{
  "num_hidden_layers": 12,
  "hidden_size": 768,
  "num_attention_heads": 8,
  "num_key_value_heads": 8,
  "head_dim": 96,
  "intermediate_size": 3072,
  "vocab_size": 32768,
  "hidden_act": "squared_relu",
  "norm": "rmsnorm",
  "norm_place": "pre",
  "norm_eps": 1e-05,
  "positions": "rope",
  "rope_theta": 10000.0,
  "rope_fraction": 0.25,
  "qk_norm": true,
  "attn_scale": 0.128,
  "bias": "none",
  "tie_word_embeddings": true,
  "parallel_block": false,
  "extras": ["capped logits"],
  "init": "uniform",
  "init_std_qkv": 0.0203,
  "init_std_o": 0.0,
  "init_std_up": 0.0203,
  "init_std_down": 0.0,
  "optimizer": "muon_variant",
  "learning_rate": 0.0106,
  "lr_mult_o": 1.5,
  "lr_mult_down": 2.0,
  "beta1": 0.95,
  "lr_head": 0.00681,
  "max_grad_norm": 1.0,
  "warmup_steps": 0,
  "schedule": "wsd",
  "decay_fraction": 0.73,
  "decay_shape": "linear",
  "final_lr_fraction": 0.0,
  "batch_tokens": 131072,
  "max_seq_len": 2048,
  "doc_mask": true,
  "train_tokens": 981200000,
  "max_steps": 7486,
  "dataset": "wikipedia_en"
}
MLP neurons of a small language model. Each row is named by its layer, matrix (up: input weights; down: output weights) and neuron, and shows model dimensions 416-511. Each number is 128 + 24 x the weight over its row's rms, rounded and kept within 0 to 255. Numbers have three digits each.
After each neuron's rows, "fires on" lists the tokens most often at its 100 highest values on Wikipedia text that the model never trained on; "fires in" lists the words (lower case) most often at its 100 highest values on Wikipedia text that the model never trained on. A number after a token or word is its count.

L6.up847:100127116145075128076133135082127129149145136148161132158119107120142138105137096133140126121125143149112081186128117120154153120122126100163128117127113116095133120113110110093078152134097139118161162101162175080146177094103093102194155115152145162127150142132095110081110139115120120122
L6.down847:143128114129190111122098122153126096164129151116103074148121181119135147113085122141136118118147172168148092182175108098147141111134140154131127119136131100124169130124130148101107118115162140090091162165157103118132116151133143137121130089166097152146134093126115140099147100141135152107
fires on: " as" 15, " was" 14, " from" 14, " of" 10, " a" 9, " on" 8
fires in: "as" 15, "was" 14, "from" 14, "of" 10, "a" 9, "on" 8

L6.up2801:126137145135120147122146119142136123080157123114148102120154131145147106131144145135112130146143118188173125127096141095098091145125095149140120083144168142140130152179105140110122147117130132095100056148133137128121097140114093117116121151138141123109109134138102113141151142097161092131
L6.down2801:127121134116165114144103078160121128150144176160106122137148090120114124120147119168143143117150168117121141098178101126117184134073098151112124078104136145108145119129134107104077114210159148106114087126142133099100129135122136151119159083143177146132131150062099111122137119135117160099
fires on: " or" 25, " as" 13, " of" 6, " than" 6, " including" 4, " then" 4
fires in: "or" 25, "as" 13, "of" 6, "than" 6, "including" 4, "then" 4

L6.up2177:127110075163111103113111167117114138100160142082158118140121164116153155144087120152153154105162142090143140181112114177109068129139106141133096110107135124137146118102122160102101175110133135165102113146126124118107087114112111130116137108132083108110144067110111163093117085152109116096
L6.down2177:106158138136137079120124099173159160102121141129097146139136121132127140120136123136158157134170144147104112124115114132147138150118122147131111136135137111111116125156135109105142139130154127119120108149115118098150123176197180126128137157114173110123176127098184107120154141128151108128
fires on: " a" 49, " an" 8, " without" 5, " at" 4, " on" 4, " by" 4
fires in: "a" 49, "an" 8, "without" 5

L6.up1645:117127100101154119140144121124150165124079110119098169120121136098105100117153138119075159177122118112150136169155143113159170146164088175153140162112118179120088090126109122115143118135132134128131111179110162137128103067101173131133141116139107160111174139133176107163135134069147088105
L6.down1645:159160155125153121113142114148162136114131126140173132116100134105129166143130091112151162132138126092137098123135119113130111104130162100101090139109159098125160150101153124154139100105117159129144083095114125134123144138139096121143194120167126070086102122119103158113153135129125110151
fires on: " at" 18, " near" 10, " in" 10, " into" 9, " to" 8, " of" 7
fires in: "at" 18, "near" 9, "in" 9, "into" 9, "to" 8, "of" 7

L6.up109:136112144174113133125136140163159177132151098151151163144128148131113123155137087137118169113110124134130118154171127162121158110098110114140160129111132104127129123141114148139144172154044138146100140104084139122150124146125131101131127126084121126071140168081142116114116107151149101095
L6.down109:151119142101161086152077062146126165124117108120143130128134133194121152134113127100134137166139165178104196136128143140107138148104147165089109127149107117161141129108126157163111077107123112082111116098123101100111122117169127130128151128140145147095123159118159114145141185173140130163
fires on: " a" 52, " with" 7, " an" 7, " very" 5
fires in: "a" 51, "with" 7, "very" 5, "an" 5

L6.up1584:106175115127134108117144058119121147126113100155148115102151094115127129151121124131132134120124170121091127135151105133112106108089146130117105164124135120186089098145126107141126112091137177168172136110160081114152115166126128131088132157132114130170145127126121121122134134159146110112
L6.down1584:136132163112103145085141075144136162114137098150104128118147121128156177081140142144088158155149162128152121118155136103156088153094072155158102133154151097132113119151152139135127132123129145088062138129143120098120162142105113142130057166100128129103143112156151127102111126098152113146
fires on: " not" 56, " of" 9, " public" 6
fires in: "not" 53, "of" 9, "public" 5

L6.up1535:122140137130146125155150113132155115130135130153122129124154132124119152149110129138142161123133109084128115133116061137115145136112081114173140128154127104089158121124141136155157170106163105149138133142114147125154148105130152183137161108131119138151112135127119136121161094136116146132
L6.down1535:107111142180135152139150163093140138122125148113110157134169170093143136094145133134082124147171117102139153105131133115125128100135108144160112109103077087106121109111125150136127079125120104136155170118154114122131103093149126103122148114139165104180110117113127171163094113133080151140
fires on: " an" 92
fires in: "an" 93

L6.up111:107142134115138139104146126104117150120135157112146130119156122114112161143128108139143121140139109142173147166126153154132136081127143130160138172071125156133122136116144132096095140116127125152100070136145097160157165103125137103091147130134065166158131093147144083140171134127091121136
L6.down111:105116147163142102121092098186140122153109088127109182175160149090173117105120111143109150121088112149110132118161117194085113159135158159100108138186115125157133102126086141134109124151123075051160139154156148123096114122140149151092099126144115081144131118142089101134117115132134115117
fires on: " The" 53, "The" 17, " \"The" 9, " the" 6, " (The" 4
fires in: "the" 94

L6.up1718:146131125131125118143134071130119156107158130156112086110101128083185137132110107105139076128112154088144125151109175119108100133110128074159089104099115120109126120092135148153160164133149124135115106091099104121124131145159129108139123108091123125120152139142138144140135116133132120112
L6.down1718:111118133136150123147126171149102164158119127163128153105116089101146092110148121151149154144138142125095087131125135154118105123137149145142107119135107134116122097144116152173158092100153109107151119100109132110094117117196119178179126150114083147071143107149153187136170069173159135120
fires on: " for" 48, " at" 7, "For" 6, " For" 5, " a" 4, " first" 4
fires in: "for" 59, "at" 8, "a" 4, "first" 4

L6.up1279:134099128142127110155158090170089064112131124149088101165124143136108136150109148078122160083147127120161087122154129130140109143084105132153105097114127136112162075153122162107144126151077120150159133185133176102141151098120125169136142176102116161134140113134143134100147107087141153116
L6.down1279:136128143134090106125107122116153129098151123102137151138167113175149135124118114146130095136171111150160097113157097124177105112112174140136128114142119086065125149124113125083109125108118145139171130171093151130189177129114101154125122132157076133166113102125150140125163139182079131096
fires on: " of" 58
fires in: "of" 58

L6.up1057:145092191137097185147118149117117136142122107112166126112134095141131112143118114113072126118123130129092158147138097120127172148117166130172098126150132082117108153110104146170153123093133072134143121139127116129123103149116137134154073124116163098106112155140121149121137140118108147107
L6.down1057:094128101107126156098127115080087115124132160144131141127157107121119125101151170121146122129113147099083099118146099183157113133099161129134140118113090139140110139162142147137105142094096148104120121105138131160130146134113139104122153115163132154135146105163117135115147136102147147141
fires on: " the" 39, " of" 12, "-19" 6, " a" 5, " and" 5, " for" 4
fires in: "the" 39, "of" 12, "a" 5, "and" 5, "s" 4, "for" 4

L6.up2009:139149125137168106153146149141128144125088104158150158129117121149088137121106106134152111078097108161165111074131165124118102121145103151123119097071126117115111092130106122124146143158093150074115184138113130113081124109117129124097103128097131163147100091123099165106150114090131138087
L6.down2009:138134116129178138185118153136135131126139080146173131122083126097115131108079125115130131142108089105090094103094142154122138123076089127153128136063122120118142142134128153132108123138092153144183138096156133110128097138106084141112134121115136147108129097122119155107140128139151189087
fires on: " the" 55, " of" 8, " for" 6, " one" 5, " ruled" 4
fires in: "the" 55, "of" 8, "for" 6, "one" 5, "ruled" 4

L6.up3008:154154148118159109157124150125154165146111113121124129127155112168095144092164126139150109139132085185093084145098096135119166151108133105111124148117178126155126146103134130133173117132147171113129121121111104121111166130111165088140132107135103151123151153151132110103146153134140137098
L6.down3008:132130102118174121132097145125139150111144115133146098117102111136145195128132195137177053119086127128114108112099098165133122153096111104084108154122126176130119094124120110134109149150136116125138150080114137128174152135134142150126092159119098145139083112123140166128071122147159106128
fires on: " one" 25, " One" 10, " two" 6, " Half" 5, " four" 4
fires in: "one" 38, "two" 11, "half" 7, "four" 7, "three" 6, "for" 5

L6.up1980:109147107132125136181111139119125097142141105125120110103146137177105114141120152168135146132145145144157129139100161155098134130153109121116119124130146099136132138138132107166138098155059113123100111095122179133169143100097126145131122105160113148140142149099150185132105100153151140109
L6.down1980:122116190125176139152085152126115107147112080105110152117131129179139171160130170134133174130117151157098155149110105208104129146142111106120132187139102157154139127097106150123096152168109136153134148174130114136162135121137094124144116143157112120165116112112156128122102137115151140116
fires on: " one" 58, " One" 6, " two" 6, " four" 6
fires in: "one" 69, "two" 6, "four" 6

L6.up209:130131108125124117124058152116109152133160142108119107137159136135091103112136093113111113111149161128136094110183140135141078169135122113150096137167154092157101099099133133088081101112136111091120099121146082150143126118109119134124129102116110114127115118145125128116127121137128102104
L6.down209:108112138126098115148136139167104100146098138132129197155097099126102196118088116119145120095119097102171133070094131123129150102139142109133127109114176156114154144112148119167077148110113123140113132136156151117112129144100126121093149174145098124122132137107137151093099117136128146125
fires on: " in" 33, " In" 11, " the" 9, " a" 7, " his" 4, " on" 4
fires in: "in" 45, "the" 9, "a" 7, "his" 4, "on" 4

L6.up166:154116154134150155159152147123117139128154127121145101137167157151119138103156109113122156098162169133134133152159103163146135088196159160094161151163174101114184168116142152138156154163112115132130137154129114109082142139148098112086103103138111098124127135145100152121107134130144110128
L6.down166:085127147128119103094150140132107121117130151129139153129134122127128105102092170114150108077141139098111140133156136123105123101133110153145145102133173093097112095122170115131097136138163102121160121103142121115120133155138108149075136124169133142112135121106128123129124145114093095108
fires on: " is" 25, " and" 23, " to" 10, " a" 6, " be" 4
fires in: "is" 25, "and" 23, "to" 10, "a" 6, "be" 4

L6.up763:101123089160125105096129118147120142087170148125153128116104154097154158120128113137105125138096143127125097139129136134147106083103132104177119097147141128150153094111126148130139156096117165143118070118124126147153119164150165156131100125135137131142145173085182119135146173128119156114
L6.down763:157109156136171138106109116114143155082135131098133128142118134125126151146138159155093135139163162111101145133134097170088104128094106121159133142142103098109126155115152098154128142209092107140107117158135109150163139154117085161129131197143130123163171146161159122113101129132139128150
fires on: " at" 53, " At" 4, " its" 4, " in" 4, " the" 4
fires in: "at" 53, "its" 4, "in" 4, "the" 4

L6.up428:081136128149145142109148145120159152157160122134148175160139147106139133146105138173143178108161196133141128180095097143120149132121109151173164119151127148138173137158147121152108093179122140122092118136153161102127101121099079133117120132153111152118139111104104098073086094098091120113
L6.down428:087104093132103112121122142133107165145119130156126099095130138120098115148143144072120110129113156180090117150157144145166104152114081129142101122124120144139119134133155103147124128145136133156128120132154167062163139148167104110131105132134157105117126098149169103137140113164118142169
fires on: " was" 18, " he" 17, " they" 8, " would" 7, " is" 5
fires in: "was" 17, "he" 17, "they" 8, "would" 6, "is" 5

L6.up2959:099131136100135140150153131139117133128159092144108147163154076158089126140107096124108143141170083101097123141077162158163086113126123145127166103147137120125129114119113123047119143168134130115114142102162160155133146106174094169096125098128085132136148104101166107115148146078110139116
L6.down2959:115123120091140116114118133100107125175088125123130174136111131182072118142116099158144128153119090150065123105143145099155101139144155161090157161149135108158122141171138172135115161118137104124131153142160151142096134118136132126111129143143130087106152128080162152158125115101133140149
fires on: " New" 59, " the" 12, " bl" 6, " new" 5, "ew" 4, " of" 4
fires in: "new" 60, "the" 12, "of" 4

L6.up646:176107152119117110109152126097100179190137174151122146136134163104120148094106145141118119121110162126144166150124149117148106098141127116151136143105137156104123067122138164126171134098129113141122111125134141112135146136166144116141158104140093142126178172115128119127109166096143110085
L6.down646:118089127104148119125153135087124133126125109177130122119164122140122112143124122109141161149090128102098166142119124152103162165146139120129181156133152149162095124130147102115129109128172154114126155149117109163144093124133113126120143114161117160082127124128093170106145096100111116122
fires on: " in" 74, " for" 6, " Raj" 4
fires in: "in" 77, "for" 6

L6.up1589:131124142082093170099140189129056134105088135146110146154154108104148154134116096138128144099100141138151136152117159176134089154128114138140130119156109136166097120146156115137111107122146135119126131084136141138148082144150131109122147135129118157098123143111195119149086144146162155105
L6.down1589:159158105116150169111127098150175136116135128161091182138165171114149148162100146137141151129134150105103098145114129150127138143108101134137177128108128146143140136144169067141139166156114143155149127138122063149114125097104121137120150139148159146143146176142113120151117134119129129131
fires on: " of" 47, " in" 27, " to" 5, " with" 4
fires in: "of" 47, "in" 27, "to" 5, "with" 4

L6.up1465:155111069113097129105076139099066118090161155129151163128163113135111121094114097090157132115116120145140096144103154106123131109127124154121141153141117129168136147098131108132158130125128155162115103122179172167121162154125100151134177140155160126134159092091153112130181148128120170114
L6.down1465:137140131143147099110098139120164157142156114130134132087093163109153166145178113133112139136190147060131117189156130102076143182129129067122145102114115101106140139134117143115096109119125141129107178140114149150095139130117122159141126155120130136122145083149120164175134146116105136136
fires on: " on" 26, "On" 12, " On" 9, " led" 5, " made" 5, " with" 5
fires in: "on" 47, "upon" 6, "led" 5, "made" 5, "with" 5, "during" 4

L6.up1536:159121120134127147092150122140116147111091114134107163123154119142118155131141119113120171131134138141085149124144132184128153137121163127134122121109119100157135126136113189102147130134101133093134149094166113154143150120110136137121133097091159134129176128149152126152121111135129112114
L6.down1536:127106135086186146150146107116150133112117123153161143140134099131141132125079131131113130132137129115133138130135167136094101137141137144143188091118092113114154137135134118134141159127109094134146117101099087131111176150134112111099168126112114159106130138157144095162121158136082122130
fires on: " is" 27, " are" 12, " be" 6, " has" 6, " to" 6
fires in: "is" 27, "are" 12, "has" 6, "to" 6

L6.up2453:120116132157115150110116167127140141130113119132146117144131106163108149113128116104166163148134150105154105140119093126138124108150123140136081149062169083136130136111134133110147105145144136144150122156107088050084164122084093139119133159143120152107180109169085100089131146138133078128
L6.down2453:103132110115161125153109118101148125079115096117141105075134148130135134130125129126143166129135121101111130093107125111164132143114132134136157121120090125150118110121117112133157108159137138106149131137124117156104146147127120146130135123097166108126111140132125098134105119156138121116
fires on: " is" 26, " are" 16, " does" 5, " not" 4
fires in: "is" 27, "are" 16, "t" 4, "s" 4, "does" 4, "not" 4

L6.up2849:162123120144136158090099170131175132139128116087113112132124102133115120082112116112110124096130117151136146140070130128138133148108117123119129146178148121176151120151079142135120097167114115138157115102089167131178141129122145136095143161142140099131140151117148150137098161112162137132
L6.down2849:168137119083115159118120109153140092154109116167133141128163157140161169128107175138117143160131138148150147146108133133171128116131107117158108138159138105103150124152136114121106120141123097162121155127147133080137146122089126098154139173108139102143106112129163171063106173136123123116
fires on: " of" 47, " with" 9, " song" 4
fires in: "of" 47, "with" 11, "song" 5

L6.up1182:096131109131118148148156105059122149093145117117158193087112125114131144159145136099180085148123122124174149116121128130104121109093131184161121099114143150125141130148117122153131138137115131117122077161144147154150154116138140134152096127121119183117118122117092086107100114143112109110
L6.down1182:105152165135138173163124112144110134111155143127133137133108121125155131179153146131113177160130161133145094126148083161134121143155143098092171099136141163101137152145118139076136095143126109089138087125124148079136131125097148123174097092129135128154102156160126118115079120103079113108
fires on: " the" 39, " States" 11, " U.S." 6, " of" 5, " with" 4, " federal" 4
fires in: "the" 39, "states" 11, "s" 7, "of" 5, "with" 4, "federal" 4

L6.up465:131118093159143106102120115103115167118128120104130139116121147135133150138139146102140082124175142091129112178142124109121103140128116088137124105127164096119135095109116113186115147114096158195094166135097129111106141163121138118129159091110152150134134123163136119123139128084108151132
L6.down465:157073162120136158141062121138122126161141150148132146163144111160118112078116164146102140141139090131131123119078112100192128127117099160153134119129122141146120129126111138132066125143109152113087155114134125143107103131145094153148095145120126119115162087108149173152140144098126141117
fires on: " in" 22, " at" 17, " from" 14, " the" 4, " of" 4
fires in: "in" 22, "at" 19, "from" 14, "during" 5, "the" 5, "of" 4

L6.up1368:174119110119133097150147134151110142126126133153122177142145149116083100157170092089092146119175096139108143132146120114147176059155120106148136114107135144108135124153121062173129144125133141131121104116107170133174144131098177112144098117137113157153138163103124092160157128095140142144
L6.down1368:146100130125135067116064141154124092115116120149113122160108146130161100126148128130132125122129140107202151140106139112102119166148139089144139142103112079147107098109103090121107114165129139135084131128146120120140131138123087153145109122122134114109131107166157105084141146144095125142
fires on: " at" 28, " on" 16, " in" 13
fires in: "at" 28, "on" 16, "in" 13

L6.up2883:154113158130113145145092163178167123144143111151110153091097092148098127129139124108126115127068109151134135130120134147125144139108134118107135144151160120108174148133129133122118122124139110126133080102094132137149099127106101120095122155139141125116137159157138146147157092105140086096
L6.down2883:134093132139157134082192119141112175128146077107133127135141118132130157135079123102142101144085122136124125098138139133171161132151112124121131131117091130111164134137124120104183123155129141154106125084110151132118096152140115089148131091088131171162126140131118100115118125101090155105
fires on: " in" 44, " for" 11, " a" 8, " at" 8, " on" 8
fires in: "in" 44, "for" 10, "at" 8, "on" 8, "a" 6

L6.up2938:152132126143132143163127153114127161140106077087117150104121158142122083138111129111151099114132105152120102108129098159096131129115123092122149139121119075148180127189121156158102123172125144110095136122135081115108108133120128149120138129141106150095094164122117148138152118085094157187
L6.down2938:136143121155141146176135127123165096140085130140126146072112160135147100098154180115132108162158160105126091093119129120147125095132151143165112151152095117131148112172106153159104138160131116122126156083150126103134118106107142086127145070126143138205105118146152113153099156138082118143
fires on: " an" 83, " bi" 5
fires in: "an" 84

L6.up1369:118141072132158117125118112106106123117163133138168129125168135135159144135074101178129128133177153094174117160124138162110138121132087121149108099123118107088147136097119144133133114110116151112121058102142153097120188144120158150097147106139110124161180118130095130123120127141113116145
L6.down1369:116083119133200081147091107116155093121149140130093148135139086139174163140136143129122097126160157132167113138126080104149104105130124090140150113159103077111143153106128134142090140106104124117127126107090152141101125148154120127098073116109158110133124163142101142164126134140103129117
fires on: " at" 38, " A" 11, " N" 8, " of" 7, "A" 6, " At" 6
fires in: "at" 46, "a" 12, "of" 7, "from" 4

L6.up2491:129104098112092125124102160092057104172134083106144108098131106155137141084114111111113114143156127108148171095108129104083082151116180144167175137085173123163106124147159129088127142120115154145145112138141107132168170139155177127097152108149100153140096148095159136082090115092131157140
L6.down2491:123105137096097145119130134093149111146096093114124150140134147192142094113154132122132127133119096111121112111143178143108122114135139120097197164138146151151106094146115143091167125144140081110133137146128141135101152099106130116115153119130133075057112169080137163151150175106131117105
fires on: " New" 55, " new" 17
fires in: "new" 71

L6.up1545:115093158108160130148082139120124130136146161131119113125189136136126131135107092165151099119096134095090122119148167096108095114120127132117163116123169117111147130116115157127127135141102091138179131156124113130167134083115162142119103127122093105127137108136175115109098123157131157098
L6.down1545:134122153097121125139104111147133146121132167099136110172148180157137097152103087128097148101168126090139138126121144103145096115153114118116150126165126134077147123104080130154126116138151138134134128156144105115081108110145105146124101136093144139117154129159139130132125137158141154142
fires on: " 1" 30, " (1" 16, " sl" 14, " 1," 8, "–1" 7, "l" 7
fires in: "1" 51, "slogan" 4

L6.up1235:137147134110139142163106097142117134123101153144103143156071098136105177144094135125108139137168133095125113120151130143127145170147129122104109120140084120122132190101133132082161121099100119105108104111138167157140137095118096118142116134098122124105122091104158109115119162163131107147
L6.down1235:141133050154093111125162120108150171142137120124105148111126133112104126112096157135104156123091089131147142067115152116125172120101143080095106128127156184142133137121104131141082144137140163100123118118095105110126150112105095129093143168128117119124106130139134150138119130148140050141
fires on: " the" 42, " a" 11, " city" 5
fires in: "the" 42, "a" 11, "city" 5

L6.up1571:100126147130115163147119122140079114149088075093110175118103079144142145098102144101168089098103144156197103158150136128151129106124112163100111131101133118105117173141103135152131117145095124112160136136082090121110143149147135094110094128111170136120124111139118161106133176161136155126
L6.down1571:159141135129124100143047093127132168087130124164158135104114103167143107134138116159132104146119137181138106157123108134160156138066140128091165128104153178167174141156114123175111129137149137131134121169116069114137129131116128138127125165147140087137097151149156120128164102140117124126
fires on: " a" 36, " of" 11, " his" 6, " the" 5, " an" 4
fires in: "a" 36, "of" 11, "his" 6, "the" 5, "an" 4

L6.up201:089133112135183132093125117145097100172143132147158131137146182144119145116134121163131120134116171125101146151104158116122098142104118091118152135119116186145125150107129157134108119083138147133134149153117127106154104131181139142091151072121120154121153167130085139139129153167140113125
L6.down201:105092092112106133111098148095137115146130134126135101130112102111120171146127119131136188127109122143087179148118121105134112128090084122160116126140121102109140135144146113085117121127096143126143162138148111134129143162103126133106153109139108163167172107120165126070094139118123117138
fires on: " a" 20, " as" 19, " to" 13, " in" 13, " an" 6
fires in: "a" 22, "as" 19, "to" 13, "in" 13, "an" 6, "on" 5

L6.up1913:109128114135147114130173154135067126111131140091145135144122134129120145141153093102124173130128093130117127120116117170124140145127149106152138097113165120115109148118090142104117154110092104170106149139153068115121099114120114152147151171125093204099108152121125133095102130111143146083
L6.down1913:091134126110146165107123110109125161110073144141165145113115135117088108126139135125118118145140104107125137102093141114094089136127134111127129141153143127141132132133203169164148182153113134117123083143100143149103123131175127124116106085136126151173157168162081135143142110148082080133
fires on: " a" 40, " the" 31, " an" 8, " A" 4
fires in: "a" 39, "the" 31, "an" 5, "aphasia" 5

L6.up55:145109140110136132150081124119122123138125099142133120118154107091092157102124107146137115134119151116136124151137136179134124144132153175121123153151113105120091166149149116108137138169170116142172143141107152165155132072144129125145154090144174126124143066143143126107104111157118114117
L6.down55:115115127121127140120127113152106089117140113141150117132118103124130086147134152131159120135143122132143161109100120121120192133155146114121125158133132135137120121105122140100125139129125183130152113127192139109116148172115080136108094153136144127133134156168110094150180160102145167104
fires on: " the" 43, " this" 16, " of" 9, " his" 7, " The" 4
fires in: "the" 48, "this" 16, "of" 9, "his" 7, "that" 4

L6.up728:123108106135133105132130182164114133116111117109140099134110104121112132116108145106152155140112162167154135093091146116158102132109116116150104096145138132133175129126106163130123136144152091130131149142081145174150142152120162100128211134125131121102134135119120179149132135122124114131
L6.down728:173075114143125121141124139096147127111133149087136146126122130145143106123125115098173140172121147124105124119140131118125135118119082107175099122156118104106127148088105114147138116125153103077120142132121110138155127112124113161118126114142130134089139184134100164118150130130127143147
fires on: " of" 31, " during" 10, " at" 10, " in" 8, " both" 7, " all" 6
fires in: "of" 31, "during" 13, "at" 10, "in" 8, "both" 7, "all" 6

L6.up1539:107114092135158089139090165080121158121115142129175122096164129084111151086091135143126097150128124167155087152130189139089110133086078107117092079069132160135137096101120116099146155149113118145095106141148132161121120101141154113107134113095155171158149154108144111155160122191102156096
L6.down1539:151107151150118151120122156126122083111174107142143114098154117099098159141150134128135147111124122077122121171148153117075170118080148164126119130105168154157146121092141137093108109148107120136093126143127127147103159131149129131158151173113168124130182142128151182122114115157116117115
fires on: " On" 24, "On" 20, " on" 14, "In" 7, "An" 4, "T" 4
fires in: "on" 60, "in" 9

L6.up2521:108131090136122141141154159157102131158185136105106113138168127137142114104154088108130126114115117151151135148087137163116133133115107137189085094107129113127148154164094164097101120105110099103141115121129131154109156094109121121102101108140164134115129124102138155120189103110117120130
L6.down2521:148127131143155104126132092160120122148101134097111143157134132074105122137142144162140126113142129136102121127164081097151135141156156131098154142140099140146097093133145149138087138170135120143113160172143120056137135130121123110135154126133141149143124118093101121126130122139133140119
fires on: " a" 33, " and" 12, " of" 6, "'s" 6, " for" 4
fires in: "a" 34, "and" 12, "s" 7, "of" 6, "for" 4

L6.up2850:111114147114185131140114136108130130134154204102155153138165097125107109118106081090147148161123154149154120146159128121118132101128148055131102149171084099111126115140131105143079177159183153115138098126092144131132146153122132147151117144120125129112140113157146124152135157130147129144
L6.down2850:106159089142134113110114099128132093128155125131115160106117150124147084150093138175145070064126093152104138143087131110107144079148123162151148121155109128136103103133194148126155136108151109153128113141087133121146145095142127121125117113077144137137137096121147117149136129140080121142
fires on: " in" 21, " to" 20, " on" 12, " into" 9
fires in: "in" 21, "to" 20, "on" 12, "into" 9

L6.up322:152106117122109155105154154100131119111164126116158125115148128107158192132133109167166154098129162148108161166149154119113117097146130109122132130139094143139154186108123082107177146100120184117142146127123114131129179163106144114094125137161104157121126179111156105130138104165139100117
L6.down322:142131118131108146128113140145084176155090145132131127107085124127129157125128129127140096127130171129157132091084203164115125137142132127075184167091179154180109100102144130132132137131137159141098121134129136110117131145135107161137142157161113125127151102123140103115128112139125134118
fires on: " the" 22, " a" 14, " at" 7, " He" 6, " he" 6, " was" 6
fires in: "the" 22, "a" 17, "he" 12, "at" 9, "in" 9, "was" 6

L6.up1361:155153120099169119129127123116089137105158145114079157141126149143102146139156117131140126174123088116102130131119124127117155110110120113174118114083118127167167132164158123154121111113163158140135152127127097158122071131130143138160100147163145088137121125130134108125134133108120140089
L6.down1361:138100068124093163147107140146144128140095139142139131141119134156105130094133118115100103175148128084127112159123132163098102116154149079132157121132096124141148071149128144130143104139119155152130154123113112110153126105159103116182123145149079093123097143174162176155117181158149069150
fires on: " and" 34, " E" 14, " on" 13, " made" 6, " by" 5
fires in: "and" 34, "on" 14, "made" 6, "e" 6, "by" 5

L6.up898:117121157116125141151145153121143135141129092135134110079161164132128187090173109128146101148198143146121105131124117098108162103117131140127143169144078133189130156161103161111102079127148129132126137150148181154154113132127130131084104145157089133128121157173143149105103118133131118130
L6.down898:123125137163144107110116115106099117122119112097117109132114106125145122151131081120110147094094162134119110106097111141077149133103113122127095166165153133103127128153145147105098126079090153179111141091122164102139157121105102180136118105092119156132142154123152119141169157119139131164
fires on: " of" 49, " the" 11, " for" 8
fires in: "of" 49, "the" 11, "for" 8

L6.up2377:106149160138157136144186143140118146141094121108155115148077119143145137128153134110100174137100154160169115116122141119097135083126133108120160124128170119155143144122151156103139108146105173108145158118139141144156128112103167165129124107186109139112109096132163066128092118110173110128
L6.down2377:152106120123124122128158127165139076110148085124117137124136177147139136140083117131078104105105158083145097161155129148130114140118116102088140120073148149116127125101098119120082136116102066103136186135120170131134103124118151102147118137117128103127114122119167137109110132098117157124
fires on: " the" 30, " of" 17, " by" 7, " some" 6, " with" 5
fires in: "the" 30, "of" 17, "some" 7, "by" 7, "with" 5

L6.up424:107097100129151181144109091141112076137172148145142137159111134133146123171107169122082085091109125110138136121118126115130132113117104117117112089168113125165137144160105115106140125159129154128098103118145125065121117124158125127149165119139148098158114117132090125162144132109090129142
L6.down424:109082140123103108140074114134122111174135147143123140086072123150112128139140104164147095157134115133136155124144105117142140144124135121127136133115133128149117111100151114139098139110162113109090166158098145140115142110115119113153153105149096132149113082126084120156147126086111132102
fires on: " of" 29, " in" 24, " Gu" 5, " gu" 4
fires in: "of" 29, "in" 24

L6.up15:117166077153089095133103128089109128121131103138158106152140120149157169099114136085120114136128134143111101154125139077105091118128131125139129150084105138119154105144137123125130153116157147149121122110140109105098112145175121152087131174125126100136125169123134164092149133121110118123
L6.down15:115131156122123105125114113084106155120129099154104102148106187131146117111130153108158136127112099110146127147185137125135141095157111154123148115120149121082116114141151166140131137119100070111142131182150131118148141142110135127138080124082136131112132174119182102144101152178126104105
fires on: " did" 26, " does" 11, " do" 9, " not" 8, " falls" 4
fires in: "did" 26, "does" 10, "not" 9, "do" 8, "t" 6